config = dict(
    num_hidden_layers=16,
    hidden_size=320,
    num_attention_heads=10,
    num_key_value_heads=1,
    head_dim=32,
    intermediate_size=1280,
    vocab_size=8192,
    hidden_act='silu',
    norm='rmsnorm',
    norm_place='pre',
    norm_eps=1e-05,
    positions='learned+rope',
    rope_theta=10000.0,
    rope_fraction=1.0,
    qk_norm=False,
    attn_scale=0.177,
    bias='none',
    tie_word_embeddings=False,
    parallel_block=False,
    init='normal',
    init_std_qkv=0.0334,
    init_std_o=0.0334,
    init_std_up=0.0334,
    init_std_down=0.0334,
    optimizer='muon_variant',
    learning_rate=0.0064,
    weight_decay=0.015,
    lr_head=0.00527,
    max_grad_norm=1.0,
    warmup_steps=200,
    schedule='wsd',
    decay_fraction=0.658,
    decay_shape='linear',
    final_lr_fraction=0.1,
    batch_tokens=[32768, 65536, 131072],
    max_seq_len=256,
    doc_mask=True,
    train_tokens=648600000,
    max_steps=10017,
    dataset='wikipedia_en',
)
MLP neurons of a small language model. Each row is named by its layer, matrix (up: input weights) and neuron, and shows model dimensions 32-287. Each number is 500 + 25 x the weight over its row's rms, rounded and kept within 0 to 999. Numbers have three digits each.
After each neuron's rows, "fires in" lists the words (lower case) most often at its 100 highest values on Wikipedia text that the model never trained on.

L6.up47:473511492538515493536489490518487494464542535523498511480495500508502538476525481472505484528528493500549547515477485479463497513536482521554481480476500511515497496502553487473494525498475487542499509562526515521505503510460458503509504485497479541511468495467534471503491542494520509530508450475526475530526519477462500468482519507499460515478464488491461469465524511490500509518495488510492477451467539501494486547491499502516508510497483492495465489534457508464482473490519479485495472449527487517519496515490494479545524488523510497540490467474530464554465503522479501542503485526468498469515507538551534510463516491473458522482524548449491482538479480523501518520503470495478471467520451492516506550532520537502474499528525459474526498479454503513483482456478492
fires in: "time", "area", "second", "third", "first", "league"

L3.up89:546507516453511483475488496494519460557512498534512552508498452506479482493470468489481482466490519487523505519530452507544518498510491520498480483481479458489495471498488533526506507529505511496503502484519451531467475531533454489446493480489483485535504511495536512481441509513492491490529445465521500484507435529476519471498523509480509529525491431505478500469518508532527497517547503461478481508483512521517486492488539539490486461530460517496448537485501489515539497450523497500481469503538441542502513517477483476496487515504511476503506504527482498488511476536518465462495515543467457493499490498518501471480519508475527504499478516510541508477493510481519490484483511496488494483504482492485494489459490494531513525493510532534519466508475471521488477531449462
fires in: "at", "during", "of", "com"

L3.up232:474477497517508477487544486482495532483432500491523521484465473495450505511475457496502470522527511546474502560486483501451494489533496522481512491528525466472484546489495468454508508478488470497490496503497533531520499522477507531514500469537487453490500517554511483519463523510481520502479486501513508468488515499454508534494479488419460509536496539509451490456479540493489530499489500510518536516495491445454486482546507477490525483504484495520508529471518493479538523489491484550467509548537512496494499485467542515505511501475518486496523477496489463512490494457496466490487531533523477465468473470465534505516500505462510493488504506493514462499513530496491482518482511432504526500499513516490506479497573458519512465499490527510492524495476506518521506499503497
fires in: "by", "of", "what"

L12.up771:500502516511469503496534487492499506499485470560471454497497554493515483495536489496496501495452495479500493477499513502453475507518519502516477491484485515530479531480480445494495516490473469477518491477459560512503546497468453472453511504532454500492508481489544464499518483482498499548464508505464532501542530492455498505453496477516496483501498481476498488475478490519530512440475518471481503502501535493464470505493522504483483447478455520520466526448467484505511466489463479488500512491491481482479533540489468515507502485513490505494537513532493509459515530518560476461495442455467486519504504513527519535501486505495473490487497546473510521484453537456519516506519507494469490492490481526515486485475496512499511489502539542520509524534490529521520499484503466
fires in: "a", "very", "w"

L3.up1128:460514533570511548490526512499503481505509478495508488527495516485518506543518494452496514486501524464536500527476512508517465514474527515437514512476506455534487474531522506508512473506482501484527473502498471533550491457507515535500534512512467519542472522483502520528475488517529524465552492504520465479534478528464496524524489481517483443551484488508508489481500536479536469558517495528522489529522460485504510517540434446527481495492489501482552475500527449488494519484508475488490518496448508492472501500462479535470499459479509531495491460531504484512527511484520494495464497487511481538499514488514490504533505513487501523545476455524493457463528502506505484491521514464489490465535499511466516521506489463500560503489506539499473523492465528520500468484463506
fires in: "because", "but", "each", "result", "details", "first"

L7.up513:509455515548474515545482548479496508484541494504462504557484496507519487499499480452514495500473512485491506510498527498517509501544464513476520469504466497477486513516493482517474468492471478519539529519495500511506521493556470517524539513478534497481493537507500511545468474529556530535508507504483494492533519457543455539477529501459537459493534533484481498518545521482482479453501526464508509525494532473517509482494498513539491467480456451530457501499484528508504487497530497474483479491493489504492543524539455510485506480551487553532476493486481513532484509528484495488492516467478482531495508512505515464500480505476552502543488528505483486465485490489507472457543508522471476483488493490510499520489488507523499515455541522494464526519509505497539536531527523
fires in: "first", "dehradun", "initially"

L7.up891:429486495473507478524522505518487524525450514490503517473487491521472552491479473504539495481507502467525472515492495481534497475473527513533509489504505484479509539464489513500496498509465515522535501529501466456490496466538524490486502493509502499526511506536516523500478482492521493484437476520569485539575540492497494516504520497550537518493503499507536456477468497494528523480469497513496475480478488491526493480476507526506480503493523473513506490512450480557466415503492455508513485523534526513497500489474510506489508517471493472507467529529469452517480498523477486493515506534564455508486525484486507524509512535455489510517487515507509473538500485500514509524578552517506549520460482479513508491510503515504468473499505497487451536474484508528483500518464542
fires in: "one", "party", "part"

L2.up91:477502485464521487440445496527507490506526489499456482482516476561523526535513432477538514460462516497462498480516488530512538494497521509483491453511480517458513505537481507500457512489507468507530507486502487490501484520492488497538507513484493549479522515497505518523503454473486505502474517520525471457474504499522485517518497475536488507467541531535518502492489475545495456506500491503475490489506557510492489573553494503504490455474510514489533481528492548515501472566474513479522492471465467514524508475518490498510487551499502454507490490498531529494487519467506468522512462490571482490490509491518478545493504473497442516524475457520539463500492517482489486553482547524501532485518521496506500507534463497503513517534485520521510519506556494450500528498494509
fires in: "also", "see", "was", "have"

L3.up708:471487513501485492502511501491493518520505502504493478520442471460490526517461515479479463519509469437523489509486499491458501536533529550500485508511494485512521513527504514474488493466475504475438511448485518509475471505472543495545560474522492477530515512485494460501520515517467479494497466504510518495487524504486485528486538534465475483511548509532476536512503482512511496456468499488496458481517487495504503497486537542509500490514495472531496473525492421521500502476489478482536511475503498502441496507430512564526485528497503507465486515504490490456526502495443478528503458496491524476457473500469514457505508496467516500473499514490508457522522478459507503480492534460510499489499510511496487513493501515470492513463511491517508480460473482532548497499479520
fires in: "more", "most", "other", "some"

L2.up179:504467510513470477476528506511535508510459496505517518469540488531512512487511432525491548474506468507535504489519515504508517523496529490533486454497517516520494460467506483466534474549548484498517512476513483497518495512514499497511458518507458499481510537502480517509497491476472493457495517498497452517496462548482498464497506533548520522506524517486468439520514521510489510500471502497562524471523551459477486511479475510524509497516500522490476543515477555503484517448470493508492522482485471485534518468509504470493497488479543480521452488480473467474548512493505489494478497505490460502522501495531481491558551457507524546519515523515538516528525526480492529502461505512506461515546517502545464500463492572533484505530483539487549518541502518503507530537469485
fires in: "at", "came", "coming"

L3.up590:494524454492494524528484493510515523515464524471482463481489526524488519506461458509510458536475506518503486528482422498484518485462527490519559452519518469504529529485490498447465484529450480511498547512505507500513498497487547495537530470524481562485519492542508496470513553510473485501491481506507461469519476514506515486486481516500473485514516528464504513516549519492486568509509493510500514509511505494463517467497459434508515483524494456490516515509522446523468508478474542521450501484516464516488490490465528510499468520519506503486531474491526512492513557517539491505485512504458471505511464527530516486522477484504556531476462489499485497459535504493492518522471476489520500473507504466516535465528452456514491488463480504487514482509531486528522520483503464
fires in: "of"

L2.up438:526520507450505484475537527493535504484507488503495545483520542557483509508550465487501460511515459485470489482560468522475506498521535508509469465499536526506482475498459484495471510486544504464467533461462508526478505487497507500505524485469506555508524490525480517522525491518526463491468518555475498504525478495504510563510508515482524486462538477505500470486501461555511488499506461539504513480505488479482480497508487491470507459516537534500494524479556498479516499510481511469484511499477477506503577506491494510514527523494462465503487491468489531466495532507524479496505481416477502429498495492502513520522492466512465511524476528484496495515479492483547446498470535484526498484501517513491477500541526514489542518491499499467526509512493501479498445508446507
fires in: "has", "can", "had", "gained", "reached", "entered"

L12.up493:488499491548498496519504506488530530518522488472463499499545503492508508522511492559474468519526500559519496500518501498485544472522504495510488463507525574492518507480496502526476512490519493525459521471478499533498569521551548464548515482471520467459481498558461481543512544551492505509479531465504510489525527503546459487501476481513472484488514507527491490494516531499483494459494468473521530473522511489496498492518535493495464502535476509497531494490481480485525535527474507483467500505532492487508460490537507485479492493496466547488496463481555502480514547472549509443533478509505516519510530487471504502465462535508519578506501492479538515499469507544489454460489510505506512489495475479487522505539498490524488504512527514506470499512503529538488487510519489
fires in: "that", "there", "album", "which"

L12.up138:491515542471491454496561502461565473468519495533520453472572509540480491484497520504481498520487509509530506490513478489521507488503464479529466512512480531505456512479510514505465467455521534472489489522529463447514456474483473511534478501510485507467502508450515480540486494478470554496520483507489499518507519563538476506519480524516500500529506518482530501484480486548493525528495489511553513475487523515489501497501504494481515502551495484520519547472500505465450547530530517517440515529532466512543530498507445480502527501519516515505475544501452500497526521470479494475488542509495521471486485507544534490428490502484530481525513535516522505535433507471497506480545514549486508507501471490503497552548507491535472536518500505543500524528499495523524482504504488
fires in: "my", "with", "to", "in", "on", "without"

L6.up1066:488515488472526491505498499530470485495491515483525518505479498479469530508453490505503467504519466485465515492524556498516470553514523533520525502529490476555500487473514484512518447467486529484481475474487480530523465518486529510512525484526497518544534459502461513515512476507466489476517505488522491446491496537492477473479548514563495472523513488505440466519486496546494522493485506517462477508485480466502503479486509503517478544516496505526489477504491474457529521492484516490535509492478480468469516488467533512482458495484507476491477505503521489455497541449444496543521543482426498476468500532486478496501476489492544450457498477504513489483514512443511458503515531502488487536501458510491493475521447478473493527463475523514519510518504508474500491528455505
fires in: "of", "two", "three", "several", "these", "are"

L12.up746:480508499561475486504524512509493480489507503533477534496503530509514500486499532488509511507491501508544473497511473530499493492490504476517456462552508514517477499470504487511531499488529475500467516480501548542488521492491529523513520510463520522485494541532531509477502484480538521519484488530523473455541486518472490520445523524449524506487499503462495509490493490496552480472494473532486530486514477480481521515526494523495520507461491490529525497495469478481513458465494524480498527493505498504480486448445447501513522514544477502508516430481510450493539470499474476490496518517523505482506486461527485473499460508509516543524525525543499476488507505536494503492470498476494488480545477489571464552495548489502539492568544499517497498474496494517543467486453504
fires in: "a", "each", "one", "this", "first"

L3.up438:489521512541460503509537492513460544519487527496510520469512487475486504489525474500525497495503516458539481508470503527494545505526502471439562508475541524465494522455475511468497483499534466491477455508491531522508480517491502487493512518492491489502517490546514517504495475429474467510508501473501465472516470500475526536505455484476524493493533503523474521450517499505504538446448457506474487498491545545463507504516521480474541486484516509529480476540499518509502480494527509539534563489500533497501509489458521484524541535526500461471446490530530445518488482481519488507539531531445479491479498514491530503510477512495512492504491511533508460487511462514511504485497545443518496522507466531529534477509478548590488521520492484492472506521502454500506532522478525
fires in: "is", "used", "additionally", "was", "such"

L6.up637:516555547470468510483497517476496536493502533544498486454459532497501532489509493515480462486463493508519487506446490475488526455509442500492500584514472532500475500492461491492464521504524521517492481484501474509499502495504491556465485532465478479519478490515490539501515490485473513479508489502478529451478503509507493533504516497534558515470511499479467517499461458500482511484518503480484453462499465490527513476469505484495506510461501493442523494495499473534503487470466498477526477512532509483557507501481471563530486514491465544458499485519511438445512459500457489504509497466508544476539491488500470480512519529555539449486524486508489548536485541464525505492497503500463512539510535508524486503464504482519470482525463539480506541523510507513521488482486479
fires in: "and", "of"

L7.up490:501508453527493493538505490422510505459465499515490467499513479490469487466515466511502511502536514506466531510509548513505490520531476505496533564526507467520500472493448511534480495464498469494471463475451469486526459538478513492492500522513501473511509479477481457492549549502507498532505481504492457521517505499495458482523512478524531453515493456526492514452514504532494546520456507540490496486499545544501497478490527518525499492483494504489540503495526506495527487482496471525460528494511517535505510496492506463510492550486528492454520487503552533540505502506497524547510446492507492515493513532419492528467501482551447478479480513487514456503532492439473484510515491525496493485539517511507461539535483488503491452522469505475506492494496518492518525507476525
fires in: "other", "some", "later", "most", "45", "for"

L2.up654:463458480530480490517499505458502510520489486529473479464503523530492542534505466506538490522490499495537499502480521487474470496496565490488504516476477504525520534469481483463546514526482497520509505511508531521522518510520495497491453475521527546496471477492470528578461538491527508527502525497477483540531512530478492506473486520533509496510489527538474497492491503482484498501472516490520474506494481517503510526482479486476491519509489498495468521507531522504482522438523495435513533452499453483493482482522518519495537451505504509470545512445472448512507471539489548530522496496464439485488531441471476485478496505520512488508510527483508483513524506509477530477503472491498544490505460499542497482497478479500465475494496516453480505483554471451490518496446530
fires in: "one", "two", "uk"

L6.up772:514534507460493496541521464488512486544489516532534512469523543484479470527463540502526475483500506537489469529505472560481523495556443491495537493500517466483464522485473476503452488493480541502477488526504500523502500513520507455532492505514471493465487510542510528516473456528490548533510536485485476467478522491489503506481505497492514523492530508476482491533495526479525512532548466505489493432446492498532548493520492522493494483518485504454514525492502499502499468476453510471496527503504467524513514507544471478554506468499508504512464538509437576528517533492485505578479504501499517488525496523495524516481511493504481503488489520451507501501483469477498559506479474525510485496487506499470521489506496512502471509489493514476513472501527509502458513505504493
fires in: "while", "of", "out", "was", "like", "for"

L2.up606:477541527480496465475509472504503481473516475477512487483478491469511511488472481467492494441509547514466517523537487477503527501514513516514530473501519468517497527512533491514501507469533500479494491500491513508509476492441483469480514495478506518506512529479489554534521531499490492493541550537520514479556495441532471471468522487470498529536498489482502488504522539470517464570513518526480461503520513519537508496530488471474517512511493495519540524489498489516512472517500490501536483526516466528503489496443500521484453498455502490485481478533484504462522526483540505525523457525487513484539525531518471491512493446506433468450476507498500525506508489489511468469489529541462499476522482491469461505483507548492502483475517474542471495485507523513515535455459558
fires in: "based", "while", "list", "according"

L7.up193:499563497529502484478543500525482519476496500488483498543531514475521532504498487522507532520485526516521506504508500565517540510509536499503482517507537481561493535447480486542511448523465540467470493475507491470545482493520474543524485541481551498482452466458507525519505527527504476532537507524537433527486478503498501495503502506537494467520503508478455480534540513544514529486561488493507505475473505518515507479504477511471552516504476499516493512507466551476509549501503450475521501495522504511479506466518491534506485527501508516509524517469510463502495471508450494539507514486493487504485539509501486539495456505470504537531481483489503471476482513523507480477491552503493485448470486490463497511497490484513499521495534496505561512491503506511552465532468538
fires in: "the", "these", "new", "her"

L2.up386:511501452465494536486501531507484473541453497513521516451549516514504511523474523504549517467486529504507473501509495485464514470471489503511510467486499443504524533540520482489457490484441509479500508467512509459524496457523485541471473550482470503503491461515467444451516456494500523523467512475540498466515460489513503492502486519442517492479496532487481514448511511535484542483499507488569515462451476497467495517505530501534475487500475502482489543479477532476464504482524498511483551526504465501509467519463461525531489498508506507556480515469485520476502494481500494472555499483507493505519522491458544515516501508505539535487451486516495472547507518497530495499531518468498480507518472473486505474491494491510490496499481435478468510512487491524514523468419505
fires in: "press", "commission", "railway", "compilation", "company", "act"

L3.up484:542489443486508464493507511556504523446551489487540472553466480512504528475487499470545508486500483500473461502458521523520533519496510501511529503511498477518495466508504532580509511512480455485520519501457486465445436475480471502483483509554492531525514530456506496525469538508462516516545483481491488464477500457509495520504490489505504534526487533505501536451478493484495479497493518505425523479478505499486506497505518498517492524493461520523484522495509467474515523522517535557531503513511492496490508514522515486502479563507489523490505509538498494498489505493521530513477470506510491520485527487533477454539480477486495494524509492494510471510479440532539517520497544526534493493492507493493487439527536507547494549486525532539499557509482500510479533510535464
fires in: "8", "7", "9", "1", "6"

L2.up1025:535498500479502503513477549516467489456500485514576478476520507491477536454505486442513519495519455519503494496540493417483499518517473496493488473504510532484533496509556513494547494499479514506496463514486452503479492482525526474504509486480499514533506484465468493537490545498555489505497521501522547531494465529485521491461509488500483506481455474523552487526491504495500521487491504483485489502472520535490506481458476473547502514484471541457474495487493462494516546511466466509517472496544518484502526498448525470498495467506510494529501504479493450519504517480507540515501532485477430505528453490479500489493487496499510478560501491506496511463527490490505504465511464513505521512462548507525505552512533485487514502516517489493469514504528443504494461491513501
fires in: "year", "game", "date", "seasons", "years", "period"

L6.up62:526518559472517502543449510481508490487487488432492487531505436516507507478501525523521513472492539520517532538481520539483502438499499527482503504522505528495499475565461502516522498468483439455544508524501512483493533471495479506456549463508508506498508515504492495534526500506491460474488492504502514500484487493494463494433536504508489509527518507521504494486525515530509513498506511491506469530476468494495506520535491471502519456509523550495515474531480470453483503485455522504469500534491499514494520508499515505526481541482485488483483517478450492437480537477487525459494477504505513455552473543507499506519510466518467528460474487487449491497460545458477510543503510462495506472469485549521552526534463511501512480507492503459509551544463480537490492534461517
fires in: "new", "0", "high", "n"

L7.up404:516487497515516503559508514512527467508548498503487475449491500470506482489449503536513478465492509541485542523536457454543544485523485517467490476486490500495495502445493506476488496506505474497528492517473511476482499501532445496527480513507523480490518484464500475513491549518491531468480517541489488520488533466506468492520531511476494459546524543516526443459474480503487502477531535469556491456510488499544494528502512511480538517533501552467542499484490520500531494442516503474467480521502478518475454540505496497502465494517520485569480494496448541482507532515442509501487482488519507518522500488517527477476531478493526497513517485497485536487502520464526517459444463484471516482455474526503485520509493545514539499503493544485489466475492518461505524497523473
fires in: "to", "after", "following", "for", "of", "spend"

L7.up394:480494522478485517526491514544483515461522463503495492472518525523482489469508515505484507492474522506510528514488511532488488485533514504497543528494489492516507484528519538498482497470508478559488494513497540527489505491499504528456493534488496537542488484500517504576550496493466514508559549481479500513513502522482496498519512497455474496506474467499480520469493546478493499478491496535480504493475463541534482499535448520488468473483473502491484513516527472506479510471467493542449470472477559533499527483515502525484493514583484530548478465506490506492523488508534476490521512501518501494471491507463563490497502544519513486564448503471491517463550507503515510454514478532484475496489486516504490476469499461500513493512526486473539472521555507502525512494477525
fires in: "years", "year", "time", "months", "weeks"

L3.up301:480461480504511508552523533516494485546495519484521478479473465503506507499468463478520505518475495511528494530487527501527511497489529527491486501509506471501544542531465519512487467468491500522519471512475538526506478539515504470477496498509535480496494436468514517484484511519507515513497437491513500501502498571510470479518484491511462508495481534510473471551518524497478530508501540510487482545491537510508509564476507501497492505501557497477505513513471521507491499534507445456523492504512507559518494513456516496490495505524477509479481485525502517502457478463538509513534503470473476451488476492530496467448510535461476520491478516490505494501471462525489514506476466479515537559445452492508520548481497499507504507479488475494530480511470510453496499456518509
fires in: "of", "time", "addition", "length"

L6.up58:495533547536496500521488492530550532459539492488522472467523513496526461488492503484514506515523471564496513505482534495490543489512478525475485551559499503475492482488513495495480478485535519528501512515458504444478507507459485520481473579513508465470481537484506537513453453496504489493503499530511484504496499499515507498491501512483477486475485458483515502530519456513509503490533459510497478480490572521516502524518474512509523474510442495523491517523517508488506506483481462511481512528499465433478490534473491443520519523455531498486460528514482483490507498487538538509456509475448531490468469486517490520525534511524470451514535504487485485518477509478498500517478483468480445490508529520501491492527525495477506470501471528514512476502499492459471481506495507
fires in: "with", "without"

L7.up645:516514493492516477459496477460483491509512478521492493459486468497451458489491541486518505513513467522509484522492477495524481453560517464492486505487528516518500519482476497488514533515517463484509537488502496481546499504510482515490486467488511487477531452543474496488537464529508504473473493539505538461500442549539499533499502486500490521478499497476509501513468510526524467485506482492506516484550490467509527519492485479477515475481502479536484527491491543507485543559499466480443484507474460530471479533511499499521481472476489493466493508465522493487505469518478494507512517476554564538455526475488525474466505510546528488513468513492463512537539512483475488524464472515503510496552501477499497507506499444514467484502459441539550500478511490504552453479476495
fires in: "and", "bergstraße"

L13.up581:523524533541508435486500543535488507507502533487490473508440487467544560494499499513503503522548538507469479472539498499532483479510555520535475467557522509487451531475490510534520506502518523501522493469524519489499478450489477521483472503527466525462484528519499487514507511467488491473541473498518536505502482517466461524462496533506517531510530527519515524545492510495491496420510511556498518507484531511496453523484529474489521473518500493490475536501482483507469506506497519485474486497489512554516516530484540511538495521508546504546561476472483497523526476492496540484495460428446528486485524506499505478534525526526517491548454496481481522480486494527484488514504490493500502501456561499522501475465494508473498498499474516505500500476526501509525447481510504
fires in: "new", "n"

L3.up877:514496521473453515487504524491438483504552468503510495490469476497495500532485508425512500517482515503519507492550493548523496461501490515467545502534487545475465506502468527505528543497509493500489482513518491499459478483485468531512546466460510484492512506504519529425516483506493493486476512502549457511448509493448477563523467494538500469481467527475484527501493489498506512524515509503488495495509521475545504481464502471489478513530491483506500516540502497476494532517525523514494520540474481458536440525484447490512549505530536471498479483478493464511532515521550501484499477507524494511470502453498475484488551512467487506496498508472554505540456497525483482474455551485523486479533511533514493526539526475501474505492468499486507533507493463487466493498526520
fires in: "to", "on", "for", "between"

L2.up155:512509488482482523538464492520438531497497510483470496513465504508474528516461463511496468508523481470515496539488517522513471527504535501564511516513492485527491535540499507480502509449467537480490485494508486573521471504515538455498497489521537489515525466532472498517469472524468533533486464503471529485522490512482494489541527481525496462558510485551456541505449513476475505506532535523500513474477486510543523491517530537481480497530526522499462475487480484484490514455470499497482484458502472468498467496509508483480480479457484534478510502496503515502500533486467477529514495521485496509454486535511510487532526528500528525479578496477512509437554503482498526525470496492499493518495488517509477486500487454475454524495449538492511537489454503480514502482479518
fires in: "three", "of", "four", "few", "two", "five"

L7.up811:509516526515524515515497488486559519488469502483520525517454509483479463490528502519534495475509489515486508500471519485482517482519481537530535446475501554513491484479498540499492477501500485470502533456442490526460464500512476526561515525468509508492474505474445504475527513502460518517499460522491471505468523509549479501469493497546511499504484527497475490486531461522513504507496487497519462500498514521490498501545517489531483511423483504483508473503493500482497484496491506535513518517484490481539510473499502508505523464477488499523493495510480484531538513474504487488433511502496476472473523527512514547481468488462497521499527495559484478480508442501485527526518476461466475458511501509511482551478503510494552532527517486528505516527491482529527473531489468
fires in: "first", "second", "top", "1st", "third", "end"

L12.up244:475545504490502529460500519521498473521497546482491489505544548513479538509502498484511546526468531452492506513510515494477493517493510515510525508510533472488482481500492477499496467505523474482458517463483503551524525478477499469464511507529486474520492468461533505493483474506501489469479517500496480528526483491490530501491550523507497514448508500464476523520523512527515556480429482547533520427521516495498474474517473508492520501520479491484498507505496485433528471482480488485512523503499531485504522509481518482460506516511524506519495535478524468517499499517510552510464472515484469498443508520545519536515514470498482518566505517502502485489488474555511465466523512537490520493522516448512510526488549501466484519504499507523499489517500505424486452497475498
fires in: "one", "a", "some", "many", "most", "each"

L2.up1135:553512481517516512524465529509485490460494485510508519525495493472506519487475439475525543469505471503492510514524516532469542482460534516544484527528508480441510507472496476484520494486531557527527449540517473464487487523537506482503507486492543535523513525510476511497484494532459534544476493491456555518507503473522488545485455496531517481521493488528493516508482513492509479489484471481511505460493474446485490485470518496516499488475520525499517565482492480468488514491505537491450492456471469500479530513521520485451534470531542482475487519483503483481483504515518453505486484523504551468447460463517498498549498495488526502495558486514511524463513466498495465510482465474495543502509512524482493493525467491494461501496457490478510496492512508501464501503518464
fires in: "4", "3", "5", "6", "0", "7"

L13.up902:482475464545524491539488492531496490485525482488507476528500497485470480562450484466510488515486459475486532541490500493511484456490485508442491508509490531537528451501508527554474447459552514482483490482497485468513462491498490464495518503475499482496507499510468526465537474512489545517480513522489525508528520500465529518441498519483517450546516468490468499471492505503464505500485451505486514499516512501564507491475490551456485532499534533508515548540455512525444458534484511463525474507477524517515517526489508505504483533479525461529516514491518553526490520492530495490482478474492511466460477485499451524517500507511496509483526453524498527519495489458495490501475520553477502489508513512512499468537476513529488528549504534522482518448525514519488539510480502
fires in: "had", "has", "have"

L7.up239:490483500519538488482481481481510499492495493473538477548555484521482546456476449533506485501522523475527516467487508505517497450511510489519541490506527483494486495530490515526526497492533498487488484518474512497488481536538457511535500463538546493511484501484496486507486481514509542510455497476486462496530497474468470481486533475511497520511503513512460519495485549482560505477512516491462530515539514508490488488506485492552511519445485480482509507471516496512524472484527465507508508498502507494493518466494477490487502504487494519495507481498493498503547480505500508479496489552484492502464488493523463540484509468477526488536545526488518487547530463519547438501528504477466451521519511508500500460518535449537503472483476494513462526548472481467510470561475470
fires in: "would", "no", "1", "to", "2", "figulus"

L12.up1083:486480519512491485466490469556503505490534455507492480505500515487465468523498492486449517507486538517519474506467533509502448532535498459534531536523510489518485493433543479513526472466499475528540471482555519525505540498508526491495472516492526488511471486487536491481469436499540504526516472511491519516501503521532519451506503551506476480502496487541513494472487467480522536515518519473476513499473487483540482499515481479488507510498506518507559540499520516501538472525493482534506567496501509479481442500523498486508470498560519507530529453481513508533502500535498497525512526534515498489485463448484529493490489461516493447518473537485490493502518517496483484528445452529503533516480473458484512504536495484521473510542491444496465524475506510518489532478474478
fires in: "while", "of", "and", "before", "for", "by"

L7.up220:492545496488507473485485469480503486481455527524463513450460561503540505432480462503509547505448505461506445517500481520528480506497479494485476513508480508480476525508470467499569537481534468474499523471530526489533465507486493482525500484532500487507518539537513482509504518556502498559529467531490452498522540512541493481514519525493464489517506507498477508475488490479488493490492516492523526446540488514484498484511495482485513503535479504486492503494477507525553455515477494504456476523516511520499488512495486505516508511546532463515521527517504465529520467485512469500544442506477472498463468490499507527524481538457493499476513528524514492518489458492537500498503466490500508485503482517526506504505500505525510513515497535545488519513488472518487473515480516
fires in: "one", "a", "an", "this"

L7.up242:455469484514484476508494483518534476529506474512525502500479470524496508473523465497508508476521502493516487518520540494493474538544491476471505474517503487502485544538537496520517478536503461518531512498491491527504501549511551480493535546479448472497505486459499506519493471507478489522449537510495555497503516474494526498460512474483509526475520493525493518484509499503495489526505500481450503468459511523522504524551490488512506486520491453483472485530502497519476487488500500491485500469542527475491536533477481473503493553565514487500495528517465491529497499487504519456525485514481494484480502459465527508454476507588547490474487477472541487513506448526541485511498470479470470523509482499500506480473460490490479477439529537501553480485518522487531498527506478
fires in: "more", "most", "additionally", "relatively", "quite"

L3.up992:495500479485540527506496503536481488529497510533513530469498513486491506542469455471510507505460541501470512510541468481500474540484457506514497514482468432514543508447503485509508537532519481532499502456490512538543457523544505529492535495472490492480483509490450499496529467478506474474503484540534477485478537521507455490500465535524547499530508485528519501482512506505500455527494494498500514491512503490487534485529489504477505511486523476476545517525490492533509488480477490504507557551518512507488480510485475495475505474551555550502529497514471531468534521527539487526538526540518560478489508499486502481541528511551520449502542477483508528479502505489507487482479506516525454532465472477508501460487494499502492474528499531484471520496508479523475471511484510
fires in: "as", "recognized", "description", "johansen"

L6.up1129:507519546473495509520477528486483481507511517508499494524503446505457466494456480505489490493496459509471506500520530466524491498514490572527502508480528492525491504483498478492536459501495483468477510489503513502505448477526486496533524443545496477507512414471480519492502493505519506495529524477497490446499529480519490545528529498486502482525495524460483472518508544535526517513504528474479516514503501468515519470502502506533524512482482499529497481457514485483471525506481546492534498507479492481510535506475514471485499549487488484464467507530539524503468510499452513533478540524473465471460527511537494505506552471451488518481487473516532495489470516507522512535521530490461466536480437540508492553510493498518482533451500525576492517489480512494486509514477526
fires in: "on", "of", "two"

L12.up159:501530496530519511532499515497446506518521521527464490469529519483485447529507484491509493541465456483465507503504510523501494489480512499527499506538487491521526489469488522526514522513516490508494518498437532503493468484502446498491501480494449468530510507517480496515511471536536478490481511487550493501480551486486490518493489517463513485424451451494482490489497473504478480479487455506514522503526483476502522517543518544507534459541481535480512512482476488538492457482487502497489495522501479500534494487540501512528548546531529522496552530482481524451538500524476498505482492486506483524513485509489517513491500494457494478518512477523514498502519470468501485510539513504441515502455516490488494496541522525527517511546507565482465506535585477532506497493525514
fires in: "has", "have", "also"

L7.up248:493506473505490478507559517511479474501480522480544528533494487499515463484492496552506508435549525464473525544519444500499450520477470519499515537485474533468490491491479536531483497514511473474488535475477494494480465507543523514533516496470445456534555493508512481544484497497501513550484506512520502493506488506509484484515516515523483480533518507463500509490482489522487515505537548486536529481494465474490527499522510504500458491464523501524509494522490513470503504495482491499545516451479487496492472525482501491503488546456536497496510487479504511503444520479485513479513492511513504508478557496515525477470472483477463533529513537500512485512494492475471500494475480497445489503472503473552465432478483461516519493481488489494509501505511498500480508498488489
fires in: "with", "of", "some", "to", "description", "many"